From a checkpoint of a small transformer trained on Wikipedia.
Size: width 192, 2 heads of 64, vocabulary 2048.
Training: a variant of Muon for these matrices, 14240 steps.
MLP neurons of a small language model. Each row is named by its layer, matrix (up: input weights; down: output weights) and neuron, and shows model dimensions 96-191. Each number is 128 + 32 x the weight over its row's rms, rounded and kept within 0 to 255.
After each neuron's rows, "fires in" lists the words (lower case) most often at its 100 highest values on Wikipedia text that the model never trained on. A number after a token or word is its count.

L8.up214 [158 132 176 139 206 110 148 135 138 123 100 105 110  84 140 154 151 110  98 145 147 132 136  93 110 107 128 110  91 139 217 179 140 137 166  81 102 119  95 105 122 101  81  91 123 127 132 148 101  98 139 175 124  86 188 148 183 116 134 129 121 139 122 146 142 149 144  64 129 158 134 196 136 145 125  81 151 115 146 116 110 160 126 165 132 136 108 119 138  94  51  90 100 105 133 183]
L8.down214 [154 149 122 131  75 133  94 114 118 169 215 111 147  63 117  57  98 187 116 107  95 122 141  90  89  85 109  91 106 142 161 131 106 133  90  90 106 161 104 124 141 110 146 141 186 156 104 156 136 117 159 134 109 169 128 105 114 159  96 111 161 125 114 100  94 120 174  45  76 139 102 155 154 129 152 125  93 133  82 142 123 111 107  97 136 172 159 186 140 150 132 138 142 174 124 111]
fires in: "both" 15, "some" 10, "two" 9, "between" 7, "three" 6, "together" 6

L2.up556 [128 163 131 118 142 144 109 129  85 121  66 175 135 111 153 142 140 175 174  49 132 168 180 134 135 162 134  92  90 138  59  66 155 167 131 145 134 115 192  98  94 106 124 113  55 126 127 162 112 127 156 140 107 173  67 125 103  99 187 166 173 170 139 138 141  94 193 141 139 106 159 195 115 126 137  93 105 144  87  71 111  86 123 125 162 138 103 139 174 151 111  94 144 124  89  80]
L2.down556 [ 61 139 123  75 183 128 168 105 152 111 159 100 143 102 149 156 118 127 101 109 133 157 173 219 133 142 111 167  90 149  97 111 158 138 125 155 115 118 155  83 148 115 105 192 109 137 138 120  85 183 116 146 127 116  89 165 218 113  83 161  94 118 142 102 136 129 151 110 127 119 142 110 110 170 129  72 140 112 161  93 113 113 138 120 123 127 113 156 152 111 123  54  90  98 160 152]
fires in: "more" 26, "of" 21, "very" 11, "a" 8, "any" 4

L11.up430 [138 148 102 129 174  81 166  82 116 114 136  91 120 177 132 156 115 107 148 146 170 134 120 114  99 112 150 126 109 172 129 102 104 151 169 182 101 190 100 153 105  97 116 147 102 106 158  86 157 156  64 128 101 165  93 184 180 120 110 165 160 111 140 152 116 168 148 119 139 139 186 100  98 156 106  94 144 161  91  85 103 128  61 130 163 123 167 119 114 113 163 126 157 129 144  93]
L11.down430 [146 136 110 112 129 180 123 186 147 118 133 134 166  91 139 156 172 137 159 150 108 100 114 166 137 128 107 162  95 131 125 146  89 142 127 114 147 158 120 128 206 160 119 132  95 153  91 104 128  74  94  72 109 135 113 143 104 117 177 166  95 136 106 151  81  81 175 118  78  73 134 148 126 137 184 134 161 127 200 144 124 122  80  98 126 150 124 160 170 128 117  92 160 196 120  90]
fires in: "in" 53, "for" 18, "of" 11, "0" 4, "as" 4

L2.up197 [117 114 120 124 174  92  76 133 180 134 106 104 173 141 143 118 131 124 146 152  62  99 136 175 148  76 131 164 113 118 105 108 124 136 178 171 162  87 124 127 112 159  80  59 148 115 100 128  97 190 157 194 182 181 157 152 146 166 174 179 148 145 124 191 105 123 137  97 129 130 145 135 114 102  86  43 100 131 127 102 120 125 150 161  62  92 133 153 123  96 120 137 149 141 112  92]
L2.down197 [100 206 174  23 139 169 125 150 135 136 199 137 137 114 156 124 162 134  81 115 118 130 169 103 132 139  91 193 131 170 125 144 100 135  95 150  88 110 137  95 161 111 155 138 124 146 164 150 108 111 151 125 116  87 185 120 143 113 115  76 118 141  95 120 142 133 172 124 193 144 118 139 138 129 135 108 179 107  90 160 127  99  93 126 148 120 127 136 140  94 154 135 126 128 124  61]
fires in: "one" 31, "two" 18, "an" 8, "same" 6, "each" 6, "three" 6

L10.up339 [144 124 132 106 157 105  88 152 104 107 124  85 137 100 114 121 124 155 143 144 169  76 187 142 105 144 158 159 100 138 155 138 123  40  72 206 115 155 165 152 118 178 121  79  97 121 133 142 167 140  87 122 119 100 171 130 115  95 150 170 141 122 124 113 111 154 123 133 148 145  99 160  63 100  80 130 111 137 108 152 180 128 175 122  82 118 159 209 103 184 139 193 125  73 174 138]
L10.down339 [143 142 131  91  68 118 178 154 182 126 162 110  79  86 147 152 158 164  72 116 158  98 129  97 161  82  91  96 100 103 100  71 163  84 161 159 136 178 102 147 137 145  94 123 143  90 121 125 214 170  91 161 157 148 101  83 135  76 157 150 134  85 128 125 155 146 143 153 135 149 138 146 164 182  42 118  95 153 120 136  87 137 171 173 143 118 121 134 119 131 121 130 200  95 162 156]
fires in: "has" 33, "have" 23, "had" 19, "committee" 5

L12.up245 [155 150 129 160 133 101 135 107 107  60 163 113  98 140 140 132 115 170 101 109 147 125  78 134 120 163 148 159  98 145 111  80 118 134 182 133 107  98 213  75  73 191 140  41  68  97  80 141  86 120 115 112 130 101 113 193 174 100 132  66 204 142 132  97 129 118 126 127 170 195 103 126 144 130 191 120 168 121 180 151 128 118 103 130 114 132  95 154 170  91 131 182 125 161 136 134]
L12.down245 [ 85 108 134 101 112 124 146 132 110 126 110 136  94 142 105  82 126 148 174 156 137  89  68 118 152 113 117 135 118 118 151 147 132 172  95 120 112 158  96 105 128 126 153 190 127  86 126 111 131 157 108 160 128 121 186 105 158 122 120 113 121 132  84 107 180 124 135 157 116 186 177 133  70 164 125 173  94 139  71  76  96  95  50  92 173 117  62 131 163  64 122  96 162 141 108 139]
fires in: "years" 13, "august" 13, "january" 9, "may" 7, "february" 6, "march" 5

L9.up103 [193 135 187 109 101 200 119 136 100 147 131 166 109 109 100 112 114 192 114 108 137 106 129 107 131 142  48 156 181 117 112 134 151 149 152  74 106 179 172 121 148 178 137 115  88 158 155 153 146 138 159 139  58 124 144 126 155 125 227 119 115  73  84  86 119 168 104 142 182 173 138 143 137 120 137 121 120  80 125 119 129 121 132 124 127 130  77 192 141  63  98 135 109  50 145 150]
L9.down103 [136 143 142  99 111 154 196 156 136 130 107  91 103 123 148 119 196 132 105 157 152 114 164 135  98 146  52 198 122 135 165 150 185 220  93 134 142 179 108 150 173  71 141  93 111 140  96 149 179 114 162 126 181 123 105 151 100 113 126 164 124 147 101  99  96 128 167 199 104  42 124 125 130 121  81 196 139 142 135 106 162 182 102 140 153 131 148  95 168 122  49 174  86 165  92 139]
fires in: "or" 26, "be" 20, "and" 19, "for" 7

L10.up561 [132 164  94 135 104 137 137 138 113 120 184 119 100 122 141 142 132 194 135 109 134 147 128 137 118 102 169 102  37  72 160  90  99  45 129 144 132 155 146 175 129 156 114 124 180 145 120 112 145  90 135 104 129 124 116 168 120 147 164  82 123 146  71 144 155 146 133 112 101 129 132 137 122 136 124 120  97 102 131  85 100 194 136  78 116 138 111 172  98 103 138 169 154  87 170 146]
L10.down561 [105 166 103  85  91 165 135  98 106 106 140 146 163 125 118 162 127 212 139 136 127 123 140 137  67 185 116  69  65 132 138 155 129  95 130 126 181 125 158 124 152  85 118 117 169 105 128 136 110 141 121 120 142 123 119 142 100 127 107 124 105 132 171 189  71 176  79  96 131 158  75  73 176 160 114  75 104  87  74 106 109 105  93 194  97 114 122 107 129  69 135 193 106 101 110 140]
fires in: "have" 14, "has" 14, "had" 13, "philadelphia" 5, "with" 5, "made" 4

L12.up273 [132 155 130 103 155  92 121  42 137 185 151 196 137 143 165  83  97 121 146  74 159 152 107 129 139 114 116 150  55 128 117  76 109 119  78 170 133 158 162 151 121 102 161  88 134 143 124 162 123 165 131 128 135 104 156 172 108  81  98  76 115 136 187 161 187 148 130 115 126 115 101 158 168 117 105 135 150 161 131 100 134 137 138 127 137  74 115 112 127  97 158 142  69 118 135  92]
L12.down273 [127 149 141 124 142 153 147 156 134 148  79 108 140 186 151 169 104 142 104 145 142 160  65 104 107 139  92  96 106 141 161 143  79 134 176 115  37 137 147 110  62  93 166  91 150 116 161  78 127  99 168 105 170  88  95 160 177  92 109 136 164 150 103 105 121  99 157  87 167 146 128 137 138 107 137 106 145 164 125 156 142 130 102  86  91 128  30 164 137 162 102 159  90 150 108 109]
fires in: "a" 75, "actor" 8

L2.up206 [134 182 129  40 181 113 107 186 121 130 140  99 103 134 166 145 165 129 101 138 124  50 141 162 151 161 164 105 176  92 136 128 106 107 157 160 137 176 106  89 133 110  87 157 108  91 119 106 158  99 145  87  63 162 140 149 120 125 138  90 182 118 159 123 130 137  98 117 168 126 165 167 118 147 163 156 130 125 210 157  95 171 116 131 170 132  73 146 119 101 127 138 137  62 149 144]
L2.down206 [139 135 149 116  99 132 106 123 141 136 139 156  98 127 131 138 105 175 103 147 164  99 128 102 171 114  94 112  30 129 124 133  90 151 160 133  66 182  78 146 132 170 137 123 104 122  80 102 107 147  95 137 145 132 128 125 113 124 161 129 151  98 141 148 127 128  78 154 163 103 110 199 142  97 121  94 184 130  71  90  50 116  99  84 142 120 143 174 214 150 105 183 105  95 158  95]
fires in: "by" 90

L2.up4 [104 148 131 130 102 119 138 143 184 138  98 128 105 173 107 149  61 144 140 106 111 149 146 105 107  97 121  43 177 124 114 124  98 144 112  94 142  95 105 106 112  89 144 103 137 104 123 112 167 131 144 128 159 171 146 181 168 176 150 149 155 116 130 106 207  66 135 117 106 159 121 106 130 190 131 119  95 145  78 147 133  69 115 134  96 159 127 186 174 123 123 194 120  83 154 129]
L2.down4 [ 59 124 189 122 164 111 113 136 102 112 156  84 129 145 146 173  76 160 107 155 123 154 195 142 124 139  95  80 197 137 131 164  99 149 151 112 132 124 107 132 155 123 146 123 144 120 124 182 188 111 157 136 182 151 207 167 135 115 160 148  56 152 110 116 127 101 138 181  83 197  88 117 117 156 124 125 101 131 152 139 131 151 101 110 148 144 147 136 103  92 130 137 140  97 102 138]
fires in: "which" 56, "that" 38

L10.up41 [184 101 102 135 157  80 122  90 166 104 141 156 107 160 157  15 105  91 139 118 155 228 181 127 158 168 117  78 230 140 107  86 123 145  56 108 127 140 164  94 101 130 170  85 164 111 108 118 137 108 137 162 143  94 123 129 127 173 185 102 130 128 123 112 107  72 144 185 117 218 160 113 119  71 136 150  97 148 134  97 113 134  91 110 106 132 133 127 135 121 105 100 106  89 146 183]
L10.down41 [151  90 134 131 135  68 162 175 108 155 126 117 133  75 108  68 150  59 136 123 181 172 126 159 137 182  82  69 136 133 149 132  88 141 131 110 132 157 201 146 182 130 187 104 108 140  72  85 145 165 149  86 116  71 170 148 168 135 167 162 166  88 103  98 156 125  91 131 134 111 113 115  99 114 117 145 171 144 128 112 169 202  71 190 124 175 128  88 153 100 161 174 107 120  90 126]
fires in: "who" 32, "which" 30, "he" 29, "whose" 4

L2.up118 [ 83 126 138  98 100  87 123 169 169 155 112 150 117 106 131 139  81 131 206 122 122 122 157 127 139 138 119 161 182 124  98 111 153 161 129 127 115 186 119 109  96 148 162 104 133 113 142  99 158 114 101 101 143 155 126 151 124 139 124 113 122 111 141 109 160 144 125 151 103 174 122 155 115 130 134  99 162 127 107 144 122  99 136 155 173 119 133  86  92 189  85  93 124  99 157  79]
L2.down118 [132 143 119 110  99  84 103 103 155 151  66 166 131 161 119 139  78 116 166 155 213 121 127  76 148 154 135 230 140 161 161  95 175 153 155  80 125  88 145  73 132 143 176 113 148 114 153 154 105 139  92 112 130 188 107 113  87 102 166 108 142 188 113 114 179  90 145  86 102 122 179 139  89 107 158  88 130 107  82 114  80 105 151 141 175  90  88 119 126 113 131 145 121 101 103 130]
fires in: "united" 28, "national" 19, "university" 12, "best" 6

L2.up104 [156 143 124 180 184 122 115 137 115 123 126  83  50  97 123 128 119 111 165 148 149 116 192 111 183  98 130 155  79 133 146 126  90 138  88 148 104 167 174 153 104  92 144 109 143 190  98 136 148 157 129 141  91 108 128  91 154 108 123 143 100 141 111 121 148  99 129 155  96 122 160 132 113 173 146 143  75  59  78 141 127 168 165 143 208 132 159 120 122  63 206  96  56 148 133 137]
L2.down104 [111 127  86 159 141 133 171 139 160 172 118 136 112 162 162 129  77 150 186 169 149  87 122 114 113 144  49 166 117 170 135 135 164  99  92 151 127 202 147 191  92  78 162 109  81 136 113 163 106 108  97 174 144 148 191  80 114 102 102 100 103 183 110 116  92 154 116 145 200 126 123 108 129  92 114 184 141 131 132 148  78  95 116 121 149  62 157 150 111 102 142 101 136 110 157 115]
fires in: "none" 31, "no" 29, "non" 5, "normal" 4, "nominated" 4

L2.up105 [130 127 123 116 163  90 191 151  87 139 115 145  96 168 100 168 109 162 161 105 181 142 121 128 112 160 127 140 133 153 134  80 130 166 157 107 149 120 144 117 135 105 144  94 174 103 114  78  87 162  86 123 129 120 108 119 168 165 113 181 194  79 154 157 100 174 144 123 115 116 137  86 112 123  98 144 101 130 186 188 103 127 105  63 151  82 166 107 105 138 112  83 144  70 153 125]
L2.down105 [ 70 105  71 128 166  92 161 103 107 125 133 143 122 144 133 110 107 139 149 122 163 101 105 113 105 213  92 124  59 167 161  91 158 159 145 134 107 104  71 150 112 106 117  93 157 160 176 150 127 136  82  76 127 131  88 126 128  99 116 130 125 123 162 165 113 123 198 158 125 138 161 110 116 117  66 170 129 107  95 106 111 109 192 106 164  84 140 129 187 116 159 177 112 121 100 129]
fires in: "of" 22, "died" 14, "agreed" 5, "wide" 5, "buried" 4, "in" 4

L8.up484 [147  94  82 138 117 137  84 115  97  97 109 176 153  90 162 176 120 138  75 144 150  57 151 193 123 169 106 153  78 165 166 159  63 117 190 115  91 121 136 134 113  79 122 128  83 164 162 119 132 105 165  77  39 151 124 191  83 138 132  88 116  50 132 118 136 159 140 213 189 116 194  86 111 151 154  93 125 143 144 112 156 158  80 124 159 130 112  96  98 150 117 124 137 110 149 152]
L8.down484 [153 100 111 128  60 102 143 130 140  86 166 117 112  89 114  96 139 120 148 156 123 116 157 126 147 124 146 135  49 104 102 154 109 107 111 122 118 132 152  92 162  79 124  82  98 145 116 133 136 141 139 132 117 180 167  92 103 118 190 146 205 144  91 196 197  87 120  91 102 127 164 159 135 136 138 114  91 105 130 112 126 142 104 158 201 136  95 161 143 178 133  74 188 141  96 126]
fires in: "by" 23, "of" 23, "with" 20, "and" 9, "on" 6, "for" 4

L10.up108 [143 130 100 126 158  88 164  53 127 109 108 182  50 155 170 200  88 140  60 136  99 127 119 119  91 112 129  94 162  85 126 145  92 169 112 116 140 102 197 118 151  63  85 126 111 161 129 147 159 142 112 111 204 143 143 121 164 137 180 196 195 163 117 194  97 163 132 166 105 127 107 150 142 125  54 120 123 118 141 119 125  88 140 155  73 181 141 162 169 164 139 155 121  78 162 161]
L10.down108 [115  61 105 118  94 138 160 150  74 169 154 130 104 171 115 110 152 144 114 125 147 142 101 150 146 150 135  97 176  35 147 144  78 140 121 135  97 146 138 142 140 148 106 134 153  64 143  58 180  99 141 167  91 107  66 111 143  90 137 104  94 138 133 174 139  77  98 132 107 160  98 173 156  67  94 146 141 170 154 145 125 172 166 161 160 123 157 147 167 189  58 156 124 136 104  68]
fires in: "who" 43, "that" 16, "whom" 6, "might" 5

L2.up58 [136  94 158 138 111 159 145 102  89 102 140 105  96 153  93  75 104 104 105 101 138 139 122 121 146  64 115 136 186 153 169 126  95  70 125  91 131 120 146 116 117 172 108 105 106 124 186 117 118  47 180 125 117 146 205 153 188 190 140 164  96  83 100 106 137 135 130 128 161 149 144 151 146 110 145  97 106 116 189  93 101 122 129 164 106 158 150 142  90 129 167 115 103  40 158  75]
L2.down58 [127  74 171 172 160 139 105  84 144 158 121  98  79 123  91 110  61 113 154 128 114 175 209 181 188 106 133 150 153  68 121 108 110 152 119 144  91 128 134 128 147 133 122 158 139  76 120  75 125 103 178 106 167 150 119 140 177 174 175 130  75  91  50 102 118 123 123 151 127 147 150 146 113 121 129 148  60  95 174 144 132 100 113  57 126 114 100 182 110 141 186 105 144 142 122 114]
fires in: "which" 31, "where" 29, "that" 11

L5.up541 [104 175  86 133 148 115 154  75 162 197  95 147 124  95  73  80 137 140 110 117 153 114 118 116  60 133 118 135 131 169  67 114 104 130 102 110 146 138 177 166 128 121 163 124 163 165 127 142 120 160 180  89 103 145 127 136 177 108 154  70 100 100  81 161 166 128 136 129  93 123 156 138 149 145 188 131 125  72 109 205 164 179 126  81 106  89 203 192 152 167 144 145 105  59 120 101]
L5.down541 [102 112 140 182 163 114 114 118 163 101  95 115 100 127 137 105 146  64 130  94 112  67 145 156 156 154 112  81 189 108 112 136 162 113 118 129 169 120 158 158 143 124 157  95 168 148 118 224 114 131 149 103 114 100  72 149  92 178 155 139 106 175 167  97 174  98 120 114 129 143  89 171  61 119 112 180 148 201 139  80 125 132 126  97 107 143 144 151 153 115 136  69 100  95 103 106]
fires in: "they" 31, "song" 11, "album" 10, "that" 8, "club" 5

L13.up498 [141 158 180 162 166 121 138  88 119  98 142 122 141 166  95 104 145 107  87 126 161  85 127 128  71  97 121 163 161 153 158 128  99  87 127 143 129 147 193 156 165 129 116 161 142 167  91 131 109 110 144 117 138  98 193 107 135 109  96  68 144  99 136 138 186 126 106 131 152  86 147 103  96 113 140 149 156 132  65 186 127 155 140 108 146 162  82  87 129 128 192 197 210 212  83 167]
L13.down498 [127 140 129 118 121 133 134 140 163 102 144 131 176 125 140 129 103 129 134  97 123 124 162 126 126 156  75  88  80  94 143  84 131 101 134  73 193 156  60 159 134 158 179  80 121 123 160  76 102 142 170 109 173 158  86 114 114 139 122 110 161 148 186  70 123 133  99 120 143 102 142  84 133 132 136 189  68 146 117 137 136 129 145  56 188 132 166  94 118 161 125 202 129 129 113 105]
fires in: "an" 54, "any" 7, "less" 4

L5.up439 [174 161  72 145  85 136 146 122 113  82  94 101 130  98 147 186 104 103 176  90 127 116 111 169 133 146 121 106  79 191 128 167 174  92 137  98 134 145 135 133  75 127 120 120 142 142 108 132  80 132 138 112 149 118  72 110 156 144 167  71 128 126 133  82 130 157 137 170  83 179  81  39  98  73 109 113 179 177 152 145  89 152 110  80 193 177 169  80 119 180 170 116 202  94 166 132]
L5.down439 [135 125  88 164 140 116 190 107 119 120 101 126 134 135 133 152 179 101 151 153 164  95 165 128 111 191 135 168  94 169 108 159 110 188 170 157 143 109 122  93 170 100 141 154 174 123 175 100 127 114  99 134  55 165 152 124 189 137  99  95 120 119 116 115 209 135 144 173  91  88 173 231  99 130 106 143  86 150 171  74 132 131  25 145  74 104 132 135 128 114 162 115 158  79  97 138]
fires in: "of" 52, "de" 8, "in" 7

L4.up267 [ 99 145  99  82 133  95 141 127 131  59 126 154  93 141 107  90 151 118 113 133  86 150 175 139  70 160 121 113 113 106 173 125  91 192 164 152 146 120 117 117 115  74 151 156 170 108  93 113 111  80 139 131 112  81  77 114 163 153 141 126 149 122 178 120 177 172 138 185 153 148 107 122 130 196 130 143 149 126 187  66 145 137 127 166 100 158 111 118 178 122 172 114 100  74 115  85]
L4.down267 [138 143 162 115  88 184  60 116 118 140 139 176 167 119 124  98 129 130  96  88 135  84 152 177 177 168 165  96  57  92  91 148 162 100 164 120 130  83 153 105 176 134 101 114 187 117  86  80  49  84 146  99  88 115 178 124  89 123 206 155 107 120 130 160 142 171 157 159 147 111 136 138 150 143 151  57 168  98 129  56 137  57 118 152  60  87 118 107 130 163 161 121 115 168 121 154]
fires in: "a" 58

L2.up571 [126 173 114 163 139 106 113 194 129 121  25 140  69 144 170  98 119 114 128 128 126  95 100  79 151 139 115 140  98 132 155 134 134 131 122 133 120 149 126 155 106 110 152 143  68  86  57 160 121 172 117  98 132 141 184  99 177 108 182 118 161 163 120 135  63  77  80 136 135 121 164 140 126 209 126 157 116  80 103 111  79 126  95 124  81 154 110 118  90 124 185  92 137 141 106 164]
L2.down571 [112 106 123 144 182 148 119 126 191  98 136 106 119 121  88 137 174 118 123 188 126 151 142  91 129 171  98 125  47 135 144 105 106 168 132 146  63 184 150  75  72 105 156 139  99 128 172  95 135 162 149 114  96 168  98  95 162 166 144 127 137 149 128 135 124 126  93 100  59 175 122 169 104 131  99 129 136 116 129 114 134 125  94 133  95 100 199 185  48 134 137 135 111 204  91 228]
fires in: "no" 35, "none" 31, "normal" 4, "non" 4

L10.up439 [164 155 170 144 102 125 154 132 167  81 141 128  72 163 125 140 167 108 136 137 147 109 175 127 128  86 101 150 126 135  83  74 160 166 139  98 113 103 121 137 104  96 125  99 160 110 126 121 146  87   4 144 154 112  60  89 152 152 104  83 205 127 138 187 176 149 175 142 185 108 136  95 120  74 125 131 138 123 163  88 157 126  96 139  93 152 126 158 117 154 144 134 129 113 146 147]
L10.down439 [115 132 127 131 132 126 109 165 162 157 103 119 147 116 133 115 134 131  97 177 135  89 129 150 123 149  83 126 150 115 129 123 142 127 150 161 167 154  89 138 174 121  82 104 121 131 127 103 143 143 136 143  25 183 115 155 125 112 116  95  83 156 116 140 113 185 121 166 132 102  96 190 108 132 104 117 142 135 172 136  96 116  86  68 140 118 113  86 140  83 168 103 186 155 129 144]
fires in: "in" 33, "an" 17

L4.up100 [131 158 104 125 144 159  84  74 149 153 151 122 183 109 104 190 101  85  56 161 142 111 136 137 122 175 112 123  80 140 136  52 116  75 106 115 130  71 175 107 138 128 163 129 131 148  99  85 156 158 106 108  81 104 103 151 152 159  95 126  63  77 148 128 154 151 171 104 152 176 142 124 105 126 140 102 146 107 202 111 123 116 125 179 133 125 115 145 146 115 169 160 102 112  96  70]
L4.down100 [130  90 167  93 163 139 112 101 139 146 144 197 134  42  97 170  59  90 115 151 131 152 101 135 165 162 173 110 109 123 159 137 139 202 166 110 157 126 108 143  63 159 143  94 178 100 169 138 101 125 133 107 145 104 116 142 134 112 128 138 137 115 199 170 131 132  97 205 124 115 130 130 142 168 122  85 136 149 152  88 167  69 165 114 158 128  84 108 107 101 101  99 115 146 118 168]
fires in: "a" 30, "sports" 11, "minnesota" 8, "portrait" 5, "anne" 4, "sydney" 4

L9.up252 [163 128 166 142 144  89 110 124 102 151 198 151 162 127 168 179 114  88 139 129 112 211 102 148 140  90 131 133  89  98 116 118 117 174 152 154 135 117 188  58 139  88 122  92 120  66 184 171  98 159 151 109 159 124  96 108 122 149 131  70 101  81 200 178 112 111 170 101 128 116  68 128 124 121 161  76 140 126 164 159 134  85  98  97 192  85  96  95 127 103 155 144 106  86 137 138]
L9.down252 [122 169 198 140 100 112  93  88 169 104 131 138 168  97 113 109 122 117 136 116  74 106 137 170 156 191  61  85  67 169  95 113 140 163 128 175  93  89  96  86 107  96 162 133 129  68 154 134 119 145 183 104 137 126 193 155 167 156 152 126 129 135 112 156 174 101 132 133  85 109 136 150 143 164 163  71 129  55 172 154 156 150  97 108 130  83 103 133  82 125 149 103  39 115 100 124]
fires in: "a" 70, "the" 13

L9.up574 [116 106 162 139 105 158 152 100 160 144 142 105 101  94 149 113  90 161  86 141 164 145 121 100 133 151 125 159 152 157 208 168 114 113 169 156 116 187 149 105 162  83  66  94 116 120 167 100 145 100 110 146 120 110 161 105 122 154 201  20 122 130 141  73 144 152 152 135 103 178 142 125 202  74 145 117 103 164 181  70 130 113  81 181  97 196 136 159 122  70 101 137  98 126 152 165]
L9.down574 [ 77 135 142 126 105  91 164 113 216 156 134 154  93 117 132 108 153 131  69 125 184 128 165 165 215  91  92 152 135 132 157 103 147 141  98 134 135 152 127 184 172  98 122 111 172  94 145  78  75 180 103 190 124  74  90 127 169 141 132  96 127 130  99 118 148 135  98 143 214 100 126 132 102  98 113 113 134 104 178  94  92 111  94 223 122 134 122 141 165 125  72 166  89 167 141 150]
fires in: "and" 10, "by" 10, "on" 9, "two" 7, "however" 7, "some" 7

L2.up427 [159  96 172 125 178 134 146  56 128 132 126 126 119 173 149  72 163 107 120  90  75 108 166  71 147 115 141 189 129 150 154 132 112 123 118 180 114 106 161 124 151  77  84 161 154 132  93 101 109  94 128 100 120 103 104 180 111 135 163  83  94 112 167 143 144 182 119 122 121 151 147  93 166 123  88 108  82 127 142 134 174 104 169 192 142  22 127 114 184 167 134 136 108  77 115 119]
L2.down427 [125 135  96 129 145 120 201 172 135  94 161 151 131  76 157 132  94 147 125 122 132 159 149 205 121 128  98 152 169  77  78 154 156 139 147 121  68 147 139 142 107 141 108 113 183 109 116 113 121  98 119 123 112  99 157  91 120 186 162 156 165 152 107 126 158 109 177 113 122 138 108 120  77 104 128 136 102 100 112 120 103  91 119 170  54 171 103 108 117 177 128 103 118 162 163 168]
fires in: "a" 52, "an" 10, "apex" 4, "above" 4

L12.up473 [ 65 101 202 172 143 113 124 155 143 142 169 121 122  90 185 177 106 132  31 161 163 113 115 116 123 137 187 109 134  83  98 121 140 161 138 107 101 132 133  58 106 155 142  71 133 124 173 118  88 145 158 117 188 141 114  68 154 199 156  65 153 156 208 159 112 143 177  89 112 133 117 115 124 122 128 150 121 110  66 147 116 106 160 130 107 133 131 151 126 105 171 105  64  99 148 108]
L12.down473 [164 196 152 125 108 111 187  95 132 134 112 138 130  86 143 148 159 163 130 107  81 119 136 136  72 149 123 134 115 116 108 201 133 157 139 146  92 107 153 113 171 162 183 121 172  89 122 127  57 154 117 110 140 122 191 117 139 109 179 151 162 155 161  99 114 136 156 116 109 118  87  86 122 129 126 199 151 136 182  84  86  55  95 168 148 126 114 138  82 114 162  71 134 120 139 120]
fires in: "a" 50, "contract" 4

L9.up250 [117 103 193 147 151 119 123 167 120  87 157  59 103 155 147 155 127 124 137 149 122 104 125 108 166 146  97 157 153 191 153  72  84 172 172 123 182 121 177 155 145 159  57 109 175  79 149 116  88 136 145 109 124 111 109  86 168 184 114  84 122 162 111 147 144 168 177 116 132 144 202 120  54 133 123 156 114  77  92 150 153  90 146  99 137 120 143 141  93 134 195 176 183 144 113 158]
L9.down250 [162 127 154 139 132 126 106 174 154  59 133  75 154 162 110 188  84  94 128 151 127  54 188 146  70 102 158 107 124  95 107 110 144 178 137 120 115  96 136 147 117 157 141 141 142  72  99 125  90 144 137 111  90 178 131 157 108 173 137  77  97 142 111 110 142 156 117 132 116 146  80 145 109 126 114 128 175 100  86  67 154  35 170 172 129  83  90 132 109 109 157 175 127 160 133 177]
fires in: "an" 60, "any" 7

L2.up300 [135  65 129 148 131 124 165  86 101  66 123  83 151  74 116 127  71 142 187 112 150 170 131 128  96 115 108  93 165 130 142 213 118 176 171 128 153 103 175 125 116 132  75 174 162 110  83 129 182 123 154 143  96 131  89 141 138 156 166 114 116  88 147 111 138 116 158 131  67 180  63 100 128  90  96 167  77 138 139 106 122 121 165 148 156 177 146 128 126 123 139 178  67 120 118 154]
L2.down300 [119  79 109 122 143 106 113 134  86  94 159  90 111 127 145 135  83 130 170 156 145 150 158 117 141 111 145  77 150 116 193 150 117 196  95  96 121 177 148  96 158 142  97  58 176  93 132 197 187 153 146 179 162 141 134  98 153 121 170 136 156 112 126 167 106 145 170 136  45 150 105 110  87 100 116 121 116 126 114 145  94 197 136 125 150 133 115 102 115 127 163 151 102 119 109 150]
fires in: "who" 43, "where" 15, "which" 14, "help" 6, "whose" 4

L2.up346 [ 98 202  90 112 176 106 132 134  63 123 137 133 154 131  84 114 133  94 157 135 162 185  97 133 135 137 138 147 192 142 122 138 123 174  98 147 127 140  95  77 155 102 166 153 194 148 128 165 165 105 113 133  85 106 138 216 146 133 113 126 144 137 155 120  91 172 134 117 114 135 135 155 108 187 112  47 128  97 141 178 162  85  91 121 145 124  69 105 143 107 140 158 149 119  85  91]
L2.down346 [168 120 103 130 140 120 157 100 121 125 139 130 152 141 117 114 113 122 182  87 122 140 162  96  82  71  95  70  77 168  77 134 104 165 136 128  93 122  75 112  83 142 134 138 106 159 116 166  78 122 112  68 141 115 162 152 126 108  70 168 159 185 171 114 103 211 164 136 153 170  89 156 133  94 133 102 209 115 123 144 159 134 124  49 171 104 128 123 147  96 142 147 130  49 148 144]
fires in: "first" 25, "of" 16, "previous" 7, "name" 7, "third" 5, "original" 5